From a checkpoint of a small transformer trained on Wikipedia: RMSNorm before and after each block.
MLP neurons of a small language model. Each row is named by its layer, matrix (gate and up: input weights; down: output weights) and neuron, and shows model dimensions 0-223. Each number is 128 + 24 x the weight over its row's rms, rounded and kept within 0 to 255. Numbers have three digits each. A neuron's up and down rows have the sign that makes its largest values positive.
After each neuron's rows, "fires in" lists the words (lower case) most often at its 100 highest values on Wikipedia text that the model never trained on. A number after a token or word is its count.

L3.gate122:149107126173104079112177124093103144127139120162097124148121131151154099109133146107129127131125109112117071130138119091101120100115102158161110116131099123131117141116143151120110116125137127115155148097123110115120130139157148135121160140148110154126142101125133122132166121106126179167100125185165134151127139107129122092116161092078157068164144094151146170164127103176127147114164096130153118156135139106124155117112161141109169128112128138101136132139156114101149139145145096133116133134159113119172135106093189171163134101122141140137153103135121144130149083165127099115064185114094088117153143115116139152131155157070144137094139137156146107134137077146109130142144
L3.up122:103167149113143146129128118123107130135141104133118168111129147140128078119143147080073153127129107149124143097142166122092103146113112137132140122102130157118127108150143086064113134127146118116124108147127083100104090122098167101123134118138142129157087153091150165140090119120165143118111139146142144087138126162130130112115160105143108100140128104099132136155121136135072161171100128093120151148179091109158113197141202179182168136133115119105130095141148135080131118117135174137156100154133131144134120126126110148141114094108106143164163130155155131143147129124156140128108159133110129142138133108105081108101137172122137152133124096164146123131132126182157149104123
L3.down122:179087138141151088116157132113111131110121165145129093147139104124153149140098114152164099125144142091123107175084097117181146093158148131127126100155145117132138149103071158145131118159122144136162139118137155151148163140165112168101137133121109140094162103139105103138167132122090118143130120143140114150090101100126141155134124098116153150122098144142120136099127111138192105101163119179135085118087176119112122088107098078065142122126132149152118169115125122198169113109110071132098153115125104129133162123159159121129124149146150117109112100125129107122121118139090100121131136109126105107120117146135192122138156094110103113118135134094123136128135115093138127148125
fires in: "march" 33, "april" 26, "february" 15, "november" 13, "august" 9

L2.gate85:148157106139133096109152133126110087098132073156126143121125146165139184127151122140089111124120114106130080122112085172113151120145180124153149102143111111155104124128127146146153075154132168167114149105140154131115134159113150135084123115141107142131147159117101120065130148121146126153116100120133153132132121117104197140131142132143137129105133144154119126109084127124157145070120152103176136125133118086121115131126120139109115131127132097124138130153155126104117111123162159152136136091126126069183129082092128152110114148114138175145116127139166134160124149152173130110092179097161124149147154106162089141153146101102113094121169109080136121099098094125125104138119
L2.up85:092115134195127138126106116126071127134118109125115160151110157109152143122116133140112168114190120111118134123089088074095157131132150157126143134128128084127142121159156161118162110139134128110104150120125118135080092106170129126104111130137121112123108143157149108132132157176178140099151121139117130087144182138121151107102121158143131105132118153127137178078130143135121154145129142175127132136142109161131165148113119127101131161070152148160163132165148091091132109078152132143107115148123152152146119128168100139143139128139141118105120107137151153126090124112169184126161106181189137123158154146139120155160135148142110131123138130165107131143136111081152140165140
L2.down85:140161129082127127141133113134190143132131120146131094110139091144102103138123135108144085150100136153129143140168171164150097126122122107136111123113126156131115142096103104143083135135137130128146105134118158116179157146092117135154156113105132142145142105115115140137137090092098108164097139113141141155110084144148108145141139108115118142135147103120097070163145109124104096100124130073106123108125136115172106121144118126153106129153096114101105117110118170144144160182099153125151127115141109115116129138101143102134101128116147134162120169133101072117192139117087069131078145073096115150093114099106124107090116116104127127138136121101147108117105181176092111087101
fires in: "this" 66, "saga" 4, "lost" 4

L2.gate248:080165121115074164126137120072130071120153123133086131123111128142083141166190163133107104104134148103098099133135137154134111169079125158137112148158133146120171152092115145104117105118094102124178145101099142156117103114135123115109141157136148137177056111114123147154124131161143128147162134166168161156151114125114093143140125129135123123131123108128153128113104153104145130095117189112149115169141145137139147144143106086097126166168112141130120094104133160101156089144105105088118132148128124147123115124126120151102136187147117081107114142137137151143094108144141091124129109090094110127146146133139133136140139120171101134129114148148082125159129138099129131093120
L2.up248:136108108139097150123138105114143090129111080130132086086093148124130182071108091122154131120127111135115157139117089148128127136132105127112144096138139063107140132086111138135130127088145125140064128142130120095124154118119128112115136119148173094113145130154113133144147130138096138153151139169102133102154095074114115129143137192122097146163150116131093089098146136082124163125120160135112156115155102143112137121135141119179069135121115114094122134154085137114197158153107109142155101094157146142144145105136136131136117118081149124133102135140126138106114137117150148120115151141111107163128173097120146105129155140132098139106105121167077117150103094123107144086176
L2.down248:159078116138166095120143133173145156151093120116149173161142161126161119154130104099151133196127128149153124118149158133132124132131085138135102156121126167143117148175126080146110151169145162106163074144149135130162145118130160140099094127102084133125134149100157124143110151098125119101106126108134102119118156122163166141106106086102145107087128122130149154121128099145157120134127099130154111140112137116123099124129122141124137071063136106141179141112147111129138140065162180162099135137086115091096153146128121114134124104159085175137160131118104099117172124123108123108131131114113131100128100132143101119153109118111166121128161138080150149108144133131128124139098
fires in: "the" 82, "may" 6

L10.gate288:085101116132145129157141160148066123112180131082139113165067140119144121111151145108093146082133137123136117101123103095176134114126126119122134128145162158123090140110160115130152104124161144122140129129163104084094074147120118127098150151123131154177113139108151115139164156136111118097174138166125159141140092099093141124115117115115110146153145201147096127129151129086128135148114144103118106105108124101095164160103153158156114124109142108170109109100160135165147160098099149142163120136147165148122125128159128131146140101129088113089159112113122120130168170088148161105154136098162123111142120138128139103137150120170104094120145142105091133139138167147121128129112
L10.up288:130138117115162108117163141107090094137155135116105142130123121153133177172150175137125130130184153129142148123105124094115126155152107112102150133161102173107144119120146103099159109185145140149141128109177124131135111137164135120137081091079078170124079135143157165138093115138117089139069099151172147123103128094128143075149125128140098156165101129168089126133142101118107097128118126118154134138089105137144190141143124105146131087138122125138115095130110121134117135098132119147064096132122123116123150105119131158161122141129140114149175110114155136109141142136119113145152172134153095128144111140149154115162156093083124091174114114101112128126123140137107151101117
L10.down288:097098083150125142115139127123147153144092146117157130096152099083135134123126128145155123139114164155078123125113154129123139107118111114178113113088138127130093122130102104134102114081106164143133129132137132104120081123126082129095141125170110123097165150142085102141140124102099123154162151058152152129124119184121097138120108112118139121174100106179152133148163131124081172078089119125148116120124128126139106125157113143153142154089132137129146175101151142131133142170144192096169112178137113124119148150140113110131143107138176137119112160134091108135140129112119146094164132131116094123122140152153122096130124110146118146129112150119130097154105075122142086180100
fires in: "this" 85, "that" 12

L2.gate226:136085127169112140112154154169098119142126148158117154149154095178147093147123130149153154121084079160139163159104113127125107132121148127117084082176125128136123095113120145097121128133126135124106132125087133103109124111136102121136134119100108148150169132139073133119164122135112132160128156182147114108151158104074139115162145146099093125135104130092131148089123147115111122139129157144143128116166149086137091143107079081143092136191118168121166146176150106099112136149125107104142113080137160113141111115088172123106148116124128139149144125129129118135169129149137124123117100118183139115105128123169112131128120135134138133109108161094088090112090096107130105150093
L2.up226:122129141174106111112146145116122124088112118121110124166156129111139076161091145099137182127128156117114165136072132151120114100148152135128072121116117114091154144124159136148110107145114105109102125153123142140125163142121152126108120114141102158185162145095123142127137155126124082107090101142186118133136110100112123133126100132089079095082138122153138139125136093191113096116111115141095126160124136152090108116153134110154096113117133122128120157170137127094117147140140127121124115109181161121123136134123117180151107121121156127143122169130106064094103112138156160125103104099156121096142099113170173130156094116089095101095129123130122151102083111093121151122103
L2.down226:121147124099144146126101104128146123168148109120150123104093111133092162097150122092132074138136112129134049095161130117135139166111108129147208151121142116133076138123086117119163123119109118143147137128143123122124111137139130117133115121125157116089065114134142067143138104118132150143143139105072111147139142149150153151123149121143189108162133111111095119145119138109155144107131137107128116105151128115113152097121133131094144154085150089118109094100120147175143108129105163134133149155065080140133158150167123120121151167117097145135140095106153168146115148102130099128145138166119141169135131138062086122124155148147166135145116107151142133156163152155120131128139
fires in: "and" 93

L2.gate322:087165115130119120116119163159166107098137120133102165121114123125103159098142117133131148094147107075179141122161186086087123169144098089129128145122161098114115122128154132142147181133104156161130162116139104127113148099111075124108138141153123133152104157158099109153139147114100140106107115165111156127126111092107131108119098144123138114113140100127087091146116125172168126099137162162186158117135131175112123119101150116093118110124176109153139135078120144105140139097109101183133108129177119151127151136122102133148093164194109103118080154127122139085160112129114129105143129108127107126141141145121144115150128149121137145131164093113165123130122160130100134116143
L2.up322:081149103152092147138118127113143125098128100167140144107101094145116140125149130175112153147136125135114110127149157150113119113126075103158142127101127091088101122113141132118143161143119127144116148159144137086120130145100104128080142131108131200169131169147115082117126112127089112154095105157110158151116140084130132088129142087113119068155178117138124167129132111135210146091138176176121133123165147136093102125134130114093127104121119108129184134075122109097100145115145110147137102128169113096120135109095132138118109155128130110148093111116110172090135148137144133130117141112118105106150112151159090130133120145110134160153151142125139103136100093125091163114135
L2.down322:124103159119158153136144101072109149167119147094159109151135148129147110141091125124110121161066145161104130134109106172129096101095123149129133107123107141118155106091102130124127131121147097093108096143118169133139127166118181123151115135092133104132134090108123156087117125125154099121129145106149134138123146126118113172133109111114120152153134169126193189119136105127077121158128085117073097140137141115153132153152105115152165161130082128084122110153124117132156114156146110117101144120116137098112080149126139123099153089071131165143147096137138146156102148134142110123121117155119139116096112128150100144085128098135125094125095163132061125145131097154163106125112
fires in: "university" 34, "is" 8, "at" 7, "students" 6, "was" 5, "the" 5

L2.gate90:108148105108141148135098141131115118088099149140139107110108135109132133098103134178096094157161104125119151094102115111085081145143136159123131133104124137176090138140127143161110071104148123064145134125138155157160110138154082119171120127110170135124151107168079142156153112162110162096158080186114144090137124166169106141075137160144119131117137109101124113152154114114103125142135125123127120112091137087177186126126091086111104116128121150115097147100150144139128081110140122117102147111166136146112144162132131156139122120105122117115123132131156127126142127120128135148099142108153157100162183143137101126123113161137129105146118152172106109153146149155145095123095
L2.up90:126138108118125151142120148075116109086112131145126140102177125135166136097147115152115093113160086093090136128116117107088096099142146127144143123101112103127107147140104149160111063128147132109122157144153143192119124168119116132150143098121161141130164135144112087141141116147112127149152094147066129130133144143145123164081144184145124067125161122148129131145119084113150136130118122130155144120113143074171150139137082106126088161106084125096137140138105160118134147109125129111149129109132136119145164104115158135099150141116170142138114078148174134110143126123147146153132140126138162107135178119160145128135100177122151171129136150156127095120092116159112089084129
L2.down90:153125125117149123107151112129119135179130133095105151150160108130149116162163096107149127131093149126142103140174175142141160118106140095168094120131124127106152137141101101103140158154130171186134087132118102118106156123093163127098139130136079114110130160076143104113122154096154132161116141111148136131122102096086187135197110128087134136129103143165122137120094149159143154121111140120127123102162150158113081137115152155158132107121110101117152115148121116111129147145114212143150118149105107117154126076118136089096130135144143115111117134139106113132135125128124114091157085124092125147134084123129143132121130068114116142101151146079143155092122091107111160122130
fires in: "the" 72, "1999" 7, "1995" 5

L3.gate502:119140111122156133094108151079153145117200136154100118105140125086183131172114113117125106133119150149138152138142091129122133137090139102134098120098117131112112104089122124133121145065121125105129152123138125158113165125114123129158162144126147112139140112125128123135116136098120110146095147143155129175128087191144150111106110174111123102121067140132106130117095115100126144095136135136165115151108184138110114165143056171140167137131173131131131118153185149113142082150102156150168184142133122122122133137118116184148118146123111115145131165126133111144145107130120069154100111136143143173087146160112124116132138158156132094146148108125153152139128135130162143131112
L3.up502:168106169103175137137125075122159107122154166122115148137146172102190081127142131153135125133135121159146113074146187143107121156153133101137109120109140128093121151163149163062094146114122168127074092164156112120110127112127131122122139157140171142155101141094136124150100162104104139100104128130134150095126116163155112106118121114137103126133114160140139154122101142132154155139153151137196133107105173120163121114126123114117145166119097133097108139151126151102130134155099128120135152116136106131132105127144127157107119112114157164148147106158121137139143064150113111141109138185141114136107150151115060113106142173097121144114121105121161109105139128107131116144090
L3.down502:103155168113116168125100145158099145116116125129155127125076105151151184131139144131104144136122128078137107151121103165121128157115148139172121175149130157131147138120124161162145099125135110120129110077113175116139174134148124151136121146101106131130144098145138165122161125127129115111164132158098120096133145088134123181121136078143108133081120082144131103102137115156140063118154164139137133133097124148132117123121082101101122118136127119118135131070128166147149128065119117161099103116134162131147149110092128135137116087096118112130147141114149146107123182125136135103140151092117105137134127082125160155146155158111129150076108148145107132116102045140109133115150
fires in: "m" 25, "march" 17, "may" 12, "km" 10, "june" 5, "april" 5

L3.gate228:069085126126122110150108114132147136144080129132129143083114169135096170106161130105149181136121136143131129120090152150123124131164112122147090156125156145105125105137134150173096130120092159133135107091096134122092158139165146150140127125147141131159188135128099159125146098087131058112108141175115137113125154130139107125129130145115106125099114086129160132144135109156170180126163135123104159154111136138116123131154125106095125134149106153137134131114144173112162164102106142148139147112157121134157094113114159105139113092126127170118104148108124130134136121178089129148082104128112109139143111077173108102097171115122165147149119145168102093152122110130144072131103
L3.up228:134098129142101115087155122139143137120138156141118127122094127127118149137117151131121100097164156096138127161128132130164129116138095148112100109136109130096113134123077127162113127116151121131073135142185065112099139140138157148097116100081168117096159141113137131138169125137115114145139102123145151106136134161171155114102144153123118123100130149122154169104173138144106154136111114077096136130133120154151078105143147111106096155068134112121102146110113138119160103155122116117074099076136086158122140131151110118122102137080113123120136137157090156129137160118171153128131116116166118092128145105115176144138144176149124095075188135105130129153117121104097129148180
L3.down228:132162112125151181148115131126144133149143082137145166151149081174118099127121095146129158145120088157105102116133128149100099156134148112127160159098154092146139113147160149118155125139082163139158107141097144160160132137123118120156124149169127130121079117134123074143084130146102118122109140116106109146103140103131111163143085097095132093135134075139116099131110124077148100115137126134147119126128113084108185145122126139149164082146142144140135105162135115139062169131116160114136165167120145146126136143110151131111142130158134133145126106124140102103117115137096138128108126143110162131129142145137083100124100086146153144184078090165135102109148148149087152095097
fires in: "and" 93

L2.gate40:137102125134102130113145087090142110103106119081122088119062153150106115112129134077128130143120168099160118112163121133074091116120108126145128148132168110158162111151158143146120124137126130114123134117118109130125126132151111099152136147129105107123121164108151142108137088154144154142124161097116152097111113122147135163143069126141109124109139089134115098139126170186158129146085132149126146152122144118086099123130175110155106118105079151137139124096148159112103147140054152083127122148096157136111138138108091107072086163112105084139115119127094109137142135112142111104166142154104124150134152133149162156134144104106102128141135081148151112119096165171129116114159
L2.up40:160101120160116142141146133099135123080083133130105128136119135128126109087155149116142131143075144116112118105134120153106107085187133141169140124126146134130122125126148119121091120124128123131082136114103116146089118155130116135151119118148090116158125174115135129096205137141143121139111157134114148096122188146146103151083097163138107082128156082175155088136156110188156081134114125165156170150128137103102129133157122115138095114087090133125165151156116158088097153150089138112115136127139171096129132110095139132103112095093155145148133109089118106139136119136149146107120143125106120140123142087150149140155111105096135181127151136129146115129091108117100112086155
L2.down40:104138136100157160141100149156113138143164132167122156151173103116125124138154128161125122125142093164105157140096133126178126136137151120164138086120076149141119137082100127115151126125148116164139123146147165124117104123115151161111115088117154114127119075144119117142109162104121128099117105139160067138151135139109143105103165128126145137110118140117170151110117084067091116120181132104121092106129109143144147150126089141115146146112163112119105143133115101134150139133183126157138111131146079114152102126159171165185160084137145162127146140120123114129109115135110148151092102092142108114110125142106102085140095124172134129127152170120090169149140074113112126134090
fires in: "is" 54, "are" 5

L4.gate248:094139090150112108126175156128109130133148136082126113114175169101156131178128183101134160121163135100134141164131095139135108108137115128142116101151125078071149192106116132140140092110141139116103146120135112112166126116095133112118120125141187170160102141144126096146128133151118124139113133115136096137100169177104123142153110135128088131164107123111143083125120124139186103136105109140114094100140117103138130130140165141159119128128141122105098111135117162086170104105125110092159127094144171152139109162122127167125123167122095133098130134168132095115118099091152111182143140114106143132089131125167142146107101164140133079125149159146148153133136172128117103141138
L4.up248:109128104129141091124122069144107165100095123119128123123125159141180134144138173132115109148130089120141143117166141102103120108131106124093142144172107133089120122127135146097157145145165174137116151140138130143128142089113138169116126140174171173156193143148114144136078135102127132137110142136112070129155099166107104110136126100112126120121130125127148135125112172141162137147162139175113114118163109103162110111163129125135126125165150102125123143135126146117117132123127118145148144073117140092155135152150137138143099127113148180118134113165142158150149127107136117155111109076157093163122123088130114097106190116146163083173081079136123128142102129126081170130116
L4.down248:137168056116159124141124156131136101162087135153071145117152089120151085137112113125139116087116144151124142140127149131164107138123184116131104151121165129114156133111129131104123151147143115171143130137124136129129105115139131088133145147080069119083122120124096158136178077120115114107120154145139143118077149095119127115167164168167138137149140146118116132125096109125087135157129188115098124148117120166125097113130112168113154089102132141158115105147142107137119149154133126153113112174118111159157121098120101115105103104114167107165099107144156122128166122133158158132168129160105131121123179179128134130115137114154127173138139125091119174131158095160126145111142
fires in: "the" 75

L3.gate103:127115120133129135121169146151171087103109128141126120124125124129144131161155098140119145110157090128128111132109131152143100139177099150120121135147121141080088118215136164058108139149136145115143137122095097181129154151102136162126155146136128131156120117121174121134126100141106120157155080161080148090179149102101088123099103133123162110146138128172139150120133123165125130139130148125133120118133119144139135085187101116108081134115081118130129127108133143111161097161152078111108180112182069128121126129137150144115168135119107114100155109125093099131125111128140139152156114106166137109093139137127110176122130133126108137093109164143116110125144086119127128124112
L3.up103:111136115121101161163132147131103160134151148132113129145144112125109140116127133157121136150111163118126107145150166069139138116125139139113142113150132094118110111146124094180122150106156149151129146136100178133096142136107095129121153112069124119179146124126176119093135097165156066107165133096148146104102156112137102108143154093110162109104161148108094123140142124164090124177104115108121117166124141155098150102163101113178108115126103153120107125134089130062103148097136145125107126112131161123160081142120110074110176108127116123126119124128108130091107103178156118138122141110121126148136084157117101145169120108086154150152092109148144146131110117092145134091139
L3.down103:160097146104150135125095094116105114126119091106145130121115152113163123128163108106117125130138129147152156127115123168103095136108160108112154131107125135156172149073116137102152101147089101121103145089158121091141109112152164073166108134187099143098121119126089135127126138084132192131089112154111104144130127159129128137152152158151063107166101097149163125094091134078158113101116129150148127101118141108117126172117150165095162125119158106157153115135179130197135135122133164116141089126109135102112155098143131155113072135111134125133128139121154130127139125126130125128155145148120145149111156090132146084119115159151119127107157126123127117149135170156133123168149
fires in: "they" 26, "and" 12, "brand" 9, "much" 6

L3.gate2:142089128090119120107153118103107167157112130161102113159132127107123138156143175125107160126102144094099097179130071121113146133149098179135109167106106109108120143158135133134091149096109126109109103114128092141063151150101135138087151098090127152105125149154101091112150183103093086167144129150141133122090146118165124124148134125094101123141135141137131109138167131103124104125115142111114133102137097118067145117092166159120154126102072137109117153158108101137129088098123118126137120121121120083111103123105108141151139113105166133135171115126116116106108178139153120141113133115170131126137163150121152140136148151110139131152140163128117074142112083087076127116138
L3.up2:120126113109102117145129134135143146118116129125122144142157141102126121132124156089176159152140207157169073154110074110134190115173088132125118122093162120144131138131102103198123141121114165136108111156137130121107159137158126123119108123171092117168116102177172119100121104095112140166084131117139154173142093090097122127127136144138112135102110113105141140105166108089113117148130148155095133152135104143118114093130104095141121124140145166105157143118072158136110150139125113119114114090153143116172151072074135132111118109150104179158133132110116122148140101129096144130126128117119110099149089123138130122142116095085099106133170120115118135145127117117142098115112
L3.down2:133133118126158118136098143123142128180122117128132135117095112154101126120142077137096091111143083128123160094143190139094070115086187109119150124136125091137119133105145120084163095126172113142145136144125157146145128143097119101134122153126139134091134144077108165145125139171168129099144128131139080083151160151148148158117098167125151068132144108157120139166091132161143119131132102097174095127146137116164144141143152152110101108124145123140134108141189121150096136126139129126134148147109140125075098172172123097120160153071156094104122140157155163127128126120155127139155144138112125167121139094141099138130122122155125141108092112158127109121151147125110162134129
fires in: "to" 51, "and" 47

L10.gate491:126117115115145123093147121148124120127168131129131166110137112131107136129176131177149070134096074139140089090124120122153159110111089130128134151159110149139087149162148109139169156083079115150120135154123117144158077130126103094141123126098123079152094162126137098142157152137123127117126152183124156148145094130124150153138132112172116110177148156138131092104144138201121104115139153138136127091131158127089099094146141147116155135110125110116110118120107172138144134148163129116133126148097143116148108148122162118158115153118118128093173113178134108149084147121149133126127145113150155114133116131097135120132164127143175103128138097107146157075129120182115145184147
L10.up491:115123116133133121143157149109147130121122104125152111144163142114105136132124082114111131143097084130101136165133154125082127162143139171124114087153080107082112078153122103094132078097139142114128127158132125140157136137143144099124096113102182151143101130162161147135132157119136091113132133144126097128165134114139107055118130127134137128149114132126123143116082145148142193149187086178106098160123160087137106144147141158157170140095091134138113135131118083142118164102107150144094165138114111132123136128150101092145149111115107161106156121154152137131180110131199118138143119148154183121123115139178169130144126128166123122134116118163138129128118113113119120131143
L10.down491:130113033177141108084121124158138101157127130114129146093145145147118138145130083144132092116111142134127141142116121131119093155114129141132119183115117174097129108162164087089126130124140146140137103159124136120141149123162100112174132128154111094126156136095129124103125126114111132143123115176119120189130116111117151143127135108128111154111120126134126086097138147155146139075108098082123120110156123109123137091188111146120130167100109114149139140132116155152108125137125229131167127156135137120130161110155098141125088153128152142097097151168129140161099160119082143110169112143119117131129126154104097161167145124143135160121147127146112150104115124144124074143145
fires in: "the" 98

L4.gate511:147173129113127151104110133140096140117112115131154104116122139136140118127148160178130143132154123075151139169130138087126124137127134098115085110157115161161134134130180106147111138137128156107153117105100115107129152129152151100176153176144090137155134119136164111082142169119144126113127135149153088110115098151104163161108140119150077139194067171109088141118134145127120148108088145115141103107137103125149124119112146143092115145106141159109114099134116139090140118128127149158123144121126094148157120111157105166141109141128126164124147126155108145156120148083164131173152135126162160152161133177104122142129135084115144159107152166114103164168119163159144163091087
L4.up511:101110130140128171118126147124095112125103113156110126134151165164144084122112176130151196157168149101093088160068126084128142139125126141132126128124143075168121150076119145116149106115144108139072157108119104069129117144134109104149121136131101140117110115124133146120135101187151152131131136151126098144089125148102143108116130147108101114157129146138136109155145109125150153125124136143113128159148083155166119130200140133123152133090124140121152137133111141099123132164102113089141138114118117123146113138121152118189097120131144098144167071132156123112116125121153128148139154143145153136151159139175179146127107147110174180136175112150127175138149131116135144132106
L4.down511:121063111139165102142166117107098101129142120124111129094120115194131107148152131109145104143174124154085125135104124141146142167121129109133147146141082087108108130125095106110162124151122143119129180142141147136157090133092122122149102128136109106140121154157092154135132092157119128127163143092085161160128127100180100143110128089138155126094146102141134096128148111128099138128148102128096149164150145130103144109145101100149148108140135103144111165119125051159097155117069120109142139120087139163120134153114116095115098086121134117146087134117183100108126105148100131111110091118143115162115103091161115146132145155131159160142127097096150119111138128095132143142166
fires in: "as" 42, "this" 10

L3.gate391:108131121123097128093188063148111137179102129171127125129132135156099140139118103105121134120126125104172145206136138097130137140171110118154157132158120136141130135116156148123107169127107149123135137115104133099136166098130105147098125113111141147119076112176161155114145120098150128136110154090131115060099130133122121123119129042115115126116138121130141132119136143092149132115132103139135185139111139146096115130108143171163149086146155114114140143180133120132124130094182121109134130105107101157071108143105137119120111107142131135146168107140161096118109098139116132142093090086126129132155141178118118171161128098163121140111152121135104106106106102141122129138091
L3.up391:147157153087100111133114122127135147136072112119089132130149136153124122134106147130190151113190121128078132114112139153103128141148082121135135107119188108151127179064132138147073138106142127135179139137108141136145145152174170154102102117169135132100086103153150120061112126110135131130129106134165130122149132118131127113165135117133167092102140096123133175161130102127146141137118114130146126138086114107115096138105156152128115091125144141165129122105112109090093149081128076121129120126131152122103113100154128161113130153091119102114107155121131116109162118110141146110156112129168170167172165131099120123118074125109117152131134144143121113119113138138127084118087
L3.down391:118132094159146162173114156114123129127168144125161145132088095099138130136127116115106132161058118160129098119125144144149137118105146120127109141100080101092117123184121113109175113153140144141138094116169129131064123122095123083140127134105141132168163139114088126170121134152115171130148129135126129179116120165124129130103122174130133129134142137137105132127159148142128133130124138104105105113131118106095170125164095099098137150105099105115111154105136150157150150175082168152136128147166087116183142174122129099159120132133104133136137085109101124138135147144104111137114157132104139112098095111134133111144174141100130107127097091115162136132154153100184165173163
fires in: "and" 37, "academy" 5, "college" 4, "court" 4

L6.gate360:149138127148094149107110125101119096119107138092145134096110127174142162086127137138109111160165158113138123119098123139102114176138123140081145113120159155092179100114117117155144159115158122119155130106138114147167140121164181120094109139129170120141110123124116189133144128131117110114126100119158115121133086166132146121147128178171126163145102132141137148078126123157126177156121103122128096155150124139148128162118133091099127105122121129134155096097178110117131148087161122117085146147127109138152161135150160114091089082160112132136141194114122134186129113110130121109135144144145130147117120154097154099148136147117133093114108141114088180148159114120191103125116
L6.up360:191109117134116128110131126162089136100126136125107110159153114157131149147118156110141139135161112086123106119104127151143133124174107147140110085162162128171122162120157118105080113114133124163139117144098129131149104102120155138153099069136186103123122175087110156112147141106139122113120157143124156114137105163133147143129140119163149110074150122131110153115142114122123161137139144148147123154129087154178158134156087136121122148116155109088191142106148103094129148070153156132100123153098185128146116147136127121116155125123146120111172142156168115140121126108128055113138136178134155130142134098091088143133125113134112142100136115157143132100145137154129086120081
L6.down360:103121127127120172171125134163145182152137099164161123153110100146146116143105144154132159125074095078124152131108126099083163087123154153159119157152144173172151086097108151143150134162146101147146081137107074131106134136107101140159163086133161169130125163143149134112148128144124139105111114126134110135103171118155101165163082164114120133158112136113122119110150130148153102107098155169174133126140122136125115156082161122147136101116123160162120148123094170137096113134122106101124131144066103114155086129110111166151150134152151123099104137126135110137123157141170109166112139094149142114132123093143103111099132155136141155134145154108134117147123135159122118117121
fires in: "may" 12, "march" 9, "november" 9, "july" 8, "december" 7, "april" 6

L4.gate440:152120119157080096087180076124090150146131157143135120087099126122121126135133154152105138183151117126126100132114130068153124093160084095131137125096117155153102135129103140110126137160143150095106131103100112127108129100171108139126102132112110153119080123146144141152148135115133101136136160149137120142119094152128150122129121105139113123135122167135128129106161146126159118135127122115145099164136090133178114095118140150130110135107135167123146138154156153078154067122154140129105139131109146146087115141155106165133126125131147094121151115159117176100120118139158101135111122143117132189117154094116128192065151142064109117141118139129109141145156134108118183099179
L4.up440:193120131123139105076137110113110128095157148160150118149109169132096130121120108093089135107113113119123185167157131114160110142143135083155113087139163130124140087177080134099107151145127141158135147182128117075123098112092098142105196103107152158117143131151158109124169129115116158154130153137081130130154153174136155153135108122102143126158153139131156156088096072102125131132147130109166103143116121130151125130156117125102140108126167098156137104126137154104104140117136100103125148132154109138107138114103132115143144140093136125147129131172142092141167129127092097148131124164061142142132118144151110130160163160127120123128140077133134100118145121106146122116100
L4.down440:079181130095116139187112095126117111092069124140083104138111115129122126159111141146125142142107115126157082124106134121130148127131140133087128172107158144106131117124183157181138120131126157093098111144157122152141140131151130144136156110137157085136170131108142123129086135134139123111118106094150110135121102111115127094113119119112123167112087120137139105113119160117094148092130164115116111119119131199086119143113135129121138109132098121130115086171097122121149190152110149141119099153113134095142149085108110092098129117137153138142123146134130106122143139142141158086084098080161159093139126150134132069125092115113178131137130127103133064145098133124121104170128
fires in: "march" 21, "october" 18, "april" 9, "july" 8

L3.gate479:118150140119134150127097119133110123119120071099139151111134126095161094137162125161136118135154111132128119116141161100126157126106137114134107147132168148125159096165152142106123128093120094110145157138143147112132153109121149129117145150119116123128102134104141154155144133126175161128106125104112128108078100161083153139126106147154179162115108138124131122139127156163114156189159081126104091136137145138104151159078096110107139159143063090138158158141122127158135078165126128136111122074127104139115164087099123119139126141108133103140158105059094122131098113106146102113112115152104135118151095139111116109127149093136140162142193071143130137075122140116145124141176
L3.up479:118165115176089144133133130139066089102099129166092173139143137138125125132146156143123122172111165130099140100115146127098151097112138120176134122106115140111146125160171141126103069131121151124096156124132133150160120132136144178110098100100088131140140139083124137125180142167105108144131117148116113107117107092095152110114089119127154121154165128172139125154124110142142149126159101130132113128110122133128133107130076108091136120140087096159104144184165124143108129116120112142132148118147114098135173091105150138135109116100128131130120098068124153106084151146152122097118169118145144144170091133141109142174151112107148144096121063126147118161109097131107148161137
L3.down479:121109091130126130129166134127139113116136166144108104139137142154115143122094108105120122094104141125117162144120085140147092132140133132135139133119113107134102155088141111182124114181150189151123105134126088110147124171144123126138129101156115095128143104158115132136123116146091105132137157139130118171163141117140123111128138123121092092145154121132116097173139090092137091070114160105127162128105115137170099072183158159154124106143193182127082110114149114111140158097109122124127114170159120120139100164136118123118143117175108154128088131157141141113151110122118152139179150101173112150083177108154114116127110122125124102113083166124129132146095138145141142085102
fires in: "this" 74, "these" 6, "malcolm" 4